{"num_attention_heads": 4, "head_dim": 128, "norm_place": "pre", "positions": "rope", "qk_norm": false, "bias": "none"}
MLP neurons of a small language model. Each row is named by its layer, matrix (gate and up: input weights) and neuron, and shows model dimensions 128-255. Each number is 500 + 40 x the weight over its row's rms, rounded and kept within 0 to 999. Numbers have three digits each. A neuron's up and down rows have the sign that makes its largest values positive.
A block is one neuron, or neurons of one layer that tend to fire together. After each block is what it responds to, as a language model described it from the Wikipedia text at the highest values.

L2.gate564:494546475450508507520491429462568458414446501428567496502495549524507490445541450475536491461495517462508457477540445538438524406459468437529549587524484538484505574542485433448446480504575528549480553502553424497509511505485511526508567492526568455505560459548476505538526530581474501473504473517522447557509475505502512497500530512518461564526437532515458508562525487533553586506493
L2.up564:546513486507430519561516484559473522530489431448473445487486467569471491409486428499550499479484453506512492437492444465496502504553520469533508543548467549518480504437535487504506492498589565536553453411458516545490582529454531524524473527517563514531491490541499488525516548534528476564521503562530477450525544484438525474500459528484473518463523500499475545460494446466507504523407
Word-joining hyphens and apostrophes

L5.gate59:528459460487478558466502522467465520594565524465523491547509489511557453431511499512484470454535458546413455491449509527496450497556423515516527478449473491515480546436608520543412479489489508494530478481445515484618516461430482561551536580463474458505492485484510527548494485476473461448556470507488486521414504513484532528549504509538469482489561495508498528481452499489454450467551
L5.up59:499524452488423509512451511480516443475507475502449454526552505480509481406533482514455457493521513527471542514475536546504464425560485477544536510477495563505517509536529494589471514550469546494490410527454531485532570484500522478516493538452534514527484441484423524457610437484470471597512462562457474485514530477475514530511534484529437412467578452504548439519486512544509499564483
L5.gate180:493536527471525432523479574482512514509507498458486447512513406518505423475492500491465513445485477543540519521392527533451454452509499502614551522504498437488454540478532508513410526530533573459540503485482455483549495495499523534525517581532495512461519509431449519556611529513510458516514562505459480571426500431466479464554498526509520439472480511466585484536447485515538451476484
L5.up180:487532483547509476434463461540526491547484440473466450559511487531450498435520526551435471490552511499528560443587570552499525466489579471537515534561563523543467456442508476570514525516485477554532487531553503493483527445524530470487407478567579532464565565490501500461480562487435552527517416497464523498458476569423433491503516512523457487532520555562553476461528544429496546544537
L5.gate313:432518510479451500529469444515425473442413567493460462474545510503520567442505423471461480463443524471483569437463508480486480457515578500458537492477584476551478566588500582477494511529603479471530519532512479398532548489570526537527441527449487518474533471491445564509496536366498518515445532504503426588535487512548491545502515627449477525488490460545469519437510459506503528542355
L5.up313:474567487498531483492426531477496539496555487478451448560495426525521481490534561535468465532500514528462549478438534521507560526500395513472532509528470517550489559475407519521576492495502494474587569467451531501516503504437573525566467543520467500472465478467541517541528562538530508517477508544514512496376399524531452453484502542470458495507453515523554543492500475532458419441508
L5.gate435:509517507518478527426457522487442490502533531460489434448559515521488511431492576554425517518502476526502521491567439562532489550486547561547529462481508507519503546497473446497453474556468496498514519491467387466525546510575543455467460574497558530499511508474490449507458426458540545476487500518500523476460457515459449478528474516472438448541444550547467552451492560471517535460514
L5.up435:518514484439496493447520449481511509490520506497463406506529534510500523500500591524501490536468468570498504520503501467545489449398500496482510456537524547528492550482524515513532465563585446470422499449406566484506552522538584547494456523560596488501531483533477549477512529520546417475533426467478527540520476430493447467479501509431482511458404518483499489538472515481515573463420
L5.gate452:440550465525471541535500507495530538473515418482508505533491531555543507431532474559463483467569430513478554532452502512496478413504517528502480504527455522557449487476493432474421546541562535529531480476540524499513477468478549532475494484525474552522569457437514511496580499510500472490469452445460522491469530589506473441515419521527471513452526468499463481514568530553469431455499
L5.up452:485454564487491560476410436595579551492523438499541478513500502396493469524480473493476556424524430468429528458562503491498569499526492472482496465510498524532524481479520580452477456565528532542594497541542448458515432504474541467496458478470502513553573494528512501480456515552521522499527483577518533475456409506470561502444554531538513519477512522468488523583458514464437528515485
L5.gate492:527515482527502520477514543552533537588515514498384527403478517535522527587411532507481484501511508474486500537460472544461493502502558527461493481530446535542454525490511520563471461522499520633499539510464596514478514474462493462467531508553490432474515460447536519450589419514474532518511509563549493516532526521430533476446450505471579510471482468529548539538491481518536502485547
L5.up492:532473523559467509478456438430553485566464532543546480580460546508516463546539473444538526490464466522485502486536535466401523548433456433551466496496552472521546480473556460507516457516519572475564474519477489483433629465488484542505508459550470531523549511466490552592540519509452475451470524481470445528454425485460551537543553462513535464556468440522564534480480535484518440506518
L5.gate557:398523477427522442508511443494471506550491501466529480515500484486474522483457529528521418419483446477448542500549534433566496510497451461527532525533523536545499490455480452471438525531446552483490532473472463437565464547570544519483482543532516534482436531469459542516478466515440505512545439534467446527490457479463468483518471571512443374498490507592467504475468452435434499464373
L5.up557:482470414446533410540511476445518493545488496461541482575536474538472490498512532493482464556517501493496501471567531498466530494517520472420511512553535495517476537539478472507474497514427524448474522492543446492504532520515509555463529498532478598533528448513498490578515523521467510436500537479532504529443546452459538506493583510538478474512396548470485549552563576441506473432497
L5.gate598:520503444484532492502517503481508536441481468522445479581432453543545443458428508528527510416488516541466527590522491463553508465435449502495508444473538593534522543430520418523552564504516585546588551556548526494562472485461498493552521586516530499454482573517426408526529552533485488591525577539516493543478439524489440482427509516479444525536524533485454494476467531471482524526563
L5.up598:490566552542473527471447445566489547479477472442554491503490550552479412498494492548491497527548451491511525445515519451484452443448492464492581484534454470532463437592530587554540489463491475492465518460471482515509491493520575494463531478467535432498465454505458474448499466496526537494502508502497510494510528493421418582449463466454494394492527502535551561536529572491547497590505
Early word-interior fragments

L5.gate41:481552549455481509598492496493499526464528550453560541556592459505464447498543558515469476397492429552485533493450590555483418543486469463514548489490555528534521539482558500428560515460532439465515470508567524573529544483469561509412568461524491486459501515526465550484512553540557517516452550548514511506431474475482499485534500479494492533547496447493484555502503576433484398528516
L5.up41:467499532460522508507497452559504500492516467466473587474527523501560471458499516521581458472475518497468477493549476502446531491545527507570451490545495492576491404495510514448512471500544573494486505538529570557499488534481543497492420516507534531408551485467509502535565443520522514530453427503535528438509522520437497509515529493497539480466509409492522517485560542488517486508474
L5.gate87:512526476473458521523495577531406453493509586533512521422540533477546546522510524475425493504542523490497527527442437494487470501559494465573483553473536526540487479582538575558480541535452476533494529480486485475528520546444515506484504477421459508461497517487502440551590505502479501591485468511562500479551449516455530530563481562514596473506588475570528448472438491524487472565544
L5.up87:481503573512479495452507416525490528456472465519409528532553443516487506528485527537493546473486481532450481465545505512528469559425486526555573449543593554438545459532499505489489556533502407519484483502493513573486492490500502459583477503522545449502443548468435482546497470530528549470513499488462527481490474525513464571524467523499512518464464575505522472527550476435430514455486
L5.gate116:449485489496588550559522526482447481482523485488526505471502501474495546507506497452492449514541583552510484456532526575463553545450492493536492523484445571440475455469549428546479491446547505512457425474513535509548521566507603533507506494500562564479487498488486498498482528585597436462523527515502427493462455515484566590518516573440452474542480510523540510483491461531454515447513
L5.up116:471475518466484420430515510481519446508503507480471543495541376454492506482537524483527492503512457569405486566539538519519525429577449542507512459532509518545479525438564514469477533525503467517534525397436477423409507531559497567480569456492479504513416490532532530472432448514506511505475475527481445512441422543510500535546470499442543538583467475490543457495476532489509482538546
L5.gate223:525501530449460502467476507491598501565544575441501433453491538540504509532504393472526475533442472472440517417472512407423501461555546477545479478524530494611516524526499548461541494448528529473514470526546484464531549480459520506491512473496542486473463490486466532601449458470459474480495454497466513441470425549468551485520500475513522520466560545556464569502474516464543502428572
L5.up223:415432521504511471568526443500495474487564516469561541523543419449451499417455504456462526502511583602416520478579570536549473516514503558545425535487497482486534563536531451508462444476489519511545558534456567446521481485512551538475548542484511469473449445458517488503502467495503511492511495503567452537552488459503465491577510512478411524471474518482509556513516542501433490499511
L5.gate299:452425534421536578487514538487463437510552623508463486491484528528517547486510522458492558455445503581438524405464566419434488536506519454560499486515543502522574499471549485511549505524508451455430510511513498467509535562523481484504479494477529492535500520433438429508479486508476497512454454568480468552475502478521543516602410595494509538505555477514446500529427542524499478474502
L5.up299:501500558500526528459512519514413439481526515456556495494456528536509495495527467433481455485527467552506470505507526467472471468522458487563521543521513590483521569487503422576510503558521512447535488502446544431506521533541468549493498507486504468524436519480569523519524474506459503485531499485471499525523487477431454553473525515524490507482439452524525461510441575503517419480526
L5.gate329:435483494476522536550529500506493478515472520506516452498480550461455525456477532573501490514494482542466520536554499529526447509466470430546467441459529495558473559436576494490542512520454486491470489529506487484487544572494541511559464499428514458539498520512530460494509462503487532471501508441526491524620483460557455470559504529471474515520425536478461479484432553473466489498550
L5.up329:529508499488530442576559534497530527492538460467487482507436550433442483538482488506565501479468425480438544505472466551476492444491524442459426540586454459423548501542467450575491538515486509502493515524500553514502545440482566513549522442443468535479518521543549410508455489555586492589563494452518490480450528501487451503547513433540502549514447436511489500512512483462494432569516
L5.gate367:474459469560542524484489496472513430477557563507522500489496541518508521554459481486509538501503519578438515473549572424435480531467469446554486454493456448551510527501529435442504547563452423498570542518467480462573518539509484498505542532506485462505505554536456467509456531536554453511592491465584482466471433526432530532512551461505452512449492508527489552458455557427447440464534
L5.up367:469469500512483538478400469576521487500552494538513526484538485496457469441558509512547426491522445548452477541536477489470543444469512461507580422551525498543544489528526428520521482465597495458503588535483469426559454517577447418486565424543473488461510490508475470477496494517492484476551521500512522514457514515483446590451529569479443535551426558449492531476551491474488466490463
L5.gate461:475467591476525558497466456586478568523508529494456537459520528505481445455458460478461474508534500524527467475539527541467412493527583517549514502483536550546580412475523449564501466496519526521464451408521549479492499567543534496502482499434436517473487538448369491521536499500464542544522454542480609493511513554442566522548481499498531482499474496505491489466414480499445536500522
L5.up461:482471469522503499592405559508501457488467524473520502473565529512491424528528497489465487500541535525515453508515573447497528531489518503562488545426604496515437432465475476480517520453500473437546478505424476531450597508504567442508544519493498506512482459502439519529486517514551503499532523496499468508475451482534498519566585508484527469567425527490517476474490486421467512469519
Phrase-closing tokens

L3.gate229:526427500537509560429441581526435547554485533456478517547506434507524498469561515482477506563489515515441513533570446531456529461529490461499492513533467453527449517454455422531451556517520512498489470472451499501511481496522501432492460506523572565569554499547516547465523483526615496516514429434566465538519543511443543448447545462510516507452525456494554559445521473479522513501533
L3.up229:521503515530541472474552523466599516443476501475456511442483516504509555513432475513455447509503450466446547469456520580538511523531449555477460514568476537491462559539466495464565572497432481458422483523495484559495547541484485483469484439450505531488502465523522554527479535474453533431478502492464539428414552486510565495542493573530447478462509513473437540533512511491549414473530
L3.gate462:562573537484495537454535512520577487466553566544425511553532502506559482499534528480491530406506477484438486408492488469547447486546517462494487533533456510470568495498479410474515413465518497472495521454460639482500482505475452517454542611491472480462476460399523515479444459479450459486448448513539505500422478502467441552596515484506480527496484492466522443430476546497473462484451
L3.up462:545425534512524474504565553426504447464515486528461440509538476485546488407502542494465533518556522460468535461486474444587405510454571528573564508561523514480523530554501454538510503457507511508495529440562532521500467540413480541484483583465512484526460477528473471583503514518507521541531447512524414505511502573445472500482517480493527480494550469518455429511520499470494512510519
L3.gate463:528505492493501516445452482467505537521550479512489447520456517513546547542499540520471467480467546582517461459494536525556457509527555526516510545452490493464576513509472513486488440523498499467495481490480529525529424481478491501494534539508493501559506457525491473480471470547520512451518512510446488541448449538389403569507451509537473442456553501489523564521486542502481531502571
L3.up463:482467458542545487514511525452544556542548451458445422525455483532561492548559480565490612494500529530507507554444518456451445611512447539493507500431537561540507514494475536525526552479534503416486525461498406462465482521474473458543422492475475521472537461522473447454445440492492560441515455559499518526483504537509448506637513504495458481430561449485480518489513501540541545478489
L3.gate467:555453542529558469489523535483498403457482481464572505552452497544467484528527552511464422521509479501497505440490503441486468415539452445498436499542485462520571535450616459530527520493580476483461432476454487537538492519464577470536463529500542539526508480502521566553473449467504496521542459506501477484474486505575548461527432508437449506514526441540528489490453443531527467501482
L3.up467:558493461466506530450487553496478592552471550451440494510472466545522525519448523494503560489547467493553487424500520524514456516493526554474548398456459566472512446472498533557423465428435478505505483521511500494545449480514505472500457527536483527498533469438465507447524461435480490573458535535490535552493484544434474466534531478513496451452491493497463577526512491461438541534544
L3.gate497:529473537519525467418514605461456509514483456514333551528474497534481521457497474464447532525447528480548483526524482398500467485502484507519546517463517512542535546487484483517508520512469471485474464523486463476531457453511524540446491488466499491587475457516522451445508531486397494544512541446507510526507453484430532450510555457484424529448483495546485496539482492558522580462585
L3.up497:541499470459465466503494559524508535500428481467460529450548505512513554496496560528538457530523517556554506503587478541460483452479462533538464476551450538477491498475535506475512526473489432567499508438472552542415502486477480432485445426530458541458474506553454454546428475527540414496519518531493483451547515493495487484508531443466438472469475486445517524440508462457505429457502
L3.gate499:507471589491514409534441496563514535557543513465474499489487479502530467488500529552400458481489488501462495453483476413508452539597507495463490438529505514527494532560442518542444446559492524432569499559536536484541548540471417531454504464489556488511503529543488464552568456429527557573591476511492562425458525510430509533415486525483524507476539448484461451472523454516486531477580
L3.up499:477431491513548511401565466436564529502523524445463459395430458464520517476498488497473490451500418505527494521581449508529488513528444573487503516562485475504512492483505510500471532497469422495460409454503493549489539450495479464444443514514430459481450493490502502481351476460557551514523477507483495583521532477479492473480490569450506513452485475476430495489525489532527537444452
L3.gate659:498454543491565490458496466518552519543492455437477476546488466537515478439483508566442511494502455553438470513548474512504480446484461531489507511514539515504515556486565406482532519557495478463527510524494528503535486489474449513547468572534472500480491444471489513449470424471550538562550475518426537527424542573384411363486484528480475492494476490496519546496480451458482511551501
L3.up659:553485499446543487452516469543563445527530566480465458528510480523491523541496480531472426541503432554475438555421511562455540534543498461493483565481481518486468482521565453480486474400449468479456431487507551490467563484462487458513569507527461482497509512500577512517500532505538556496486491429504585523470519494489490451509527532521480488502472529486446457524500459470565512444431
L3.gate696:488504473426539532379505481454440436460578451478450527517466503491519430470479487504506515452495435500474493487435469513465440453437449528525503565429593537522478503417566474473508539480474460488475465468511525539541460474444541492469498523520502501492527509469488458512571504460516543540479530507489512499467514537509519473518496472508494472521524541547522463435475462491458416508464
L3.up696:495507491521485527551550570577489508524521509491491490533482559507553542526573514522550512493535498532481571524487502429471550485478501531458474479480551390559515563438491469473538512433514488566496528520591466434556492512471439542500542516520498514538448429517495487548481466542431449473406510455506546495463570422499511496496388524465490511535516519494487445531507541496454488538496
Year final digit

L2.gate455:493597473480548521468505529538524515491477508487545497415528452502433550536522462537538460536567581519441462481560456477472441483546460398454541513534447524526455506521491496521447469438489532470479525507442533458513499498486507389438453454549489408463483537460520529505507486534501455567516472488503497545495528449498473487482533517464499550441509580436457528563539480504583508531546
L2.up455:442515564525513521551494495519425518558476562570537492573516535520496472433434526521522445428498458527491505519497505454500451450426512410528488450402468505514559443489492492440485538578500505477473505535496477507529461489546512557422583484453506485496491531493472481546435480493580428479459497495497540476519514498408541540441501515490514420469497519476501507464495421509515506579486
Wikipedia heading markers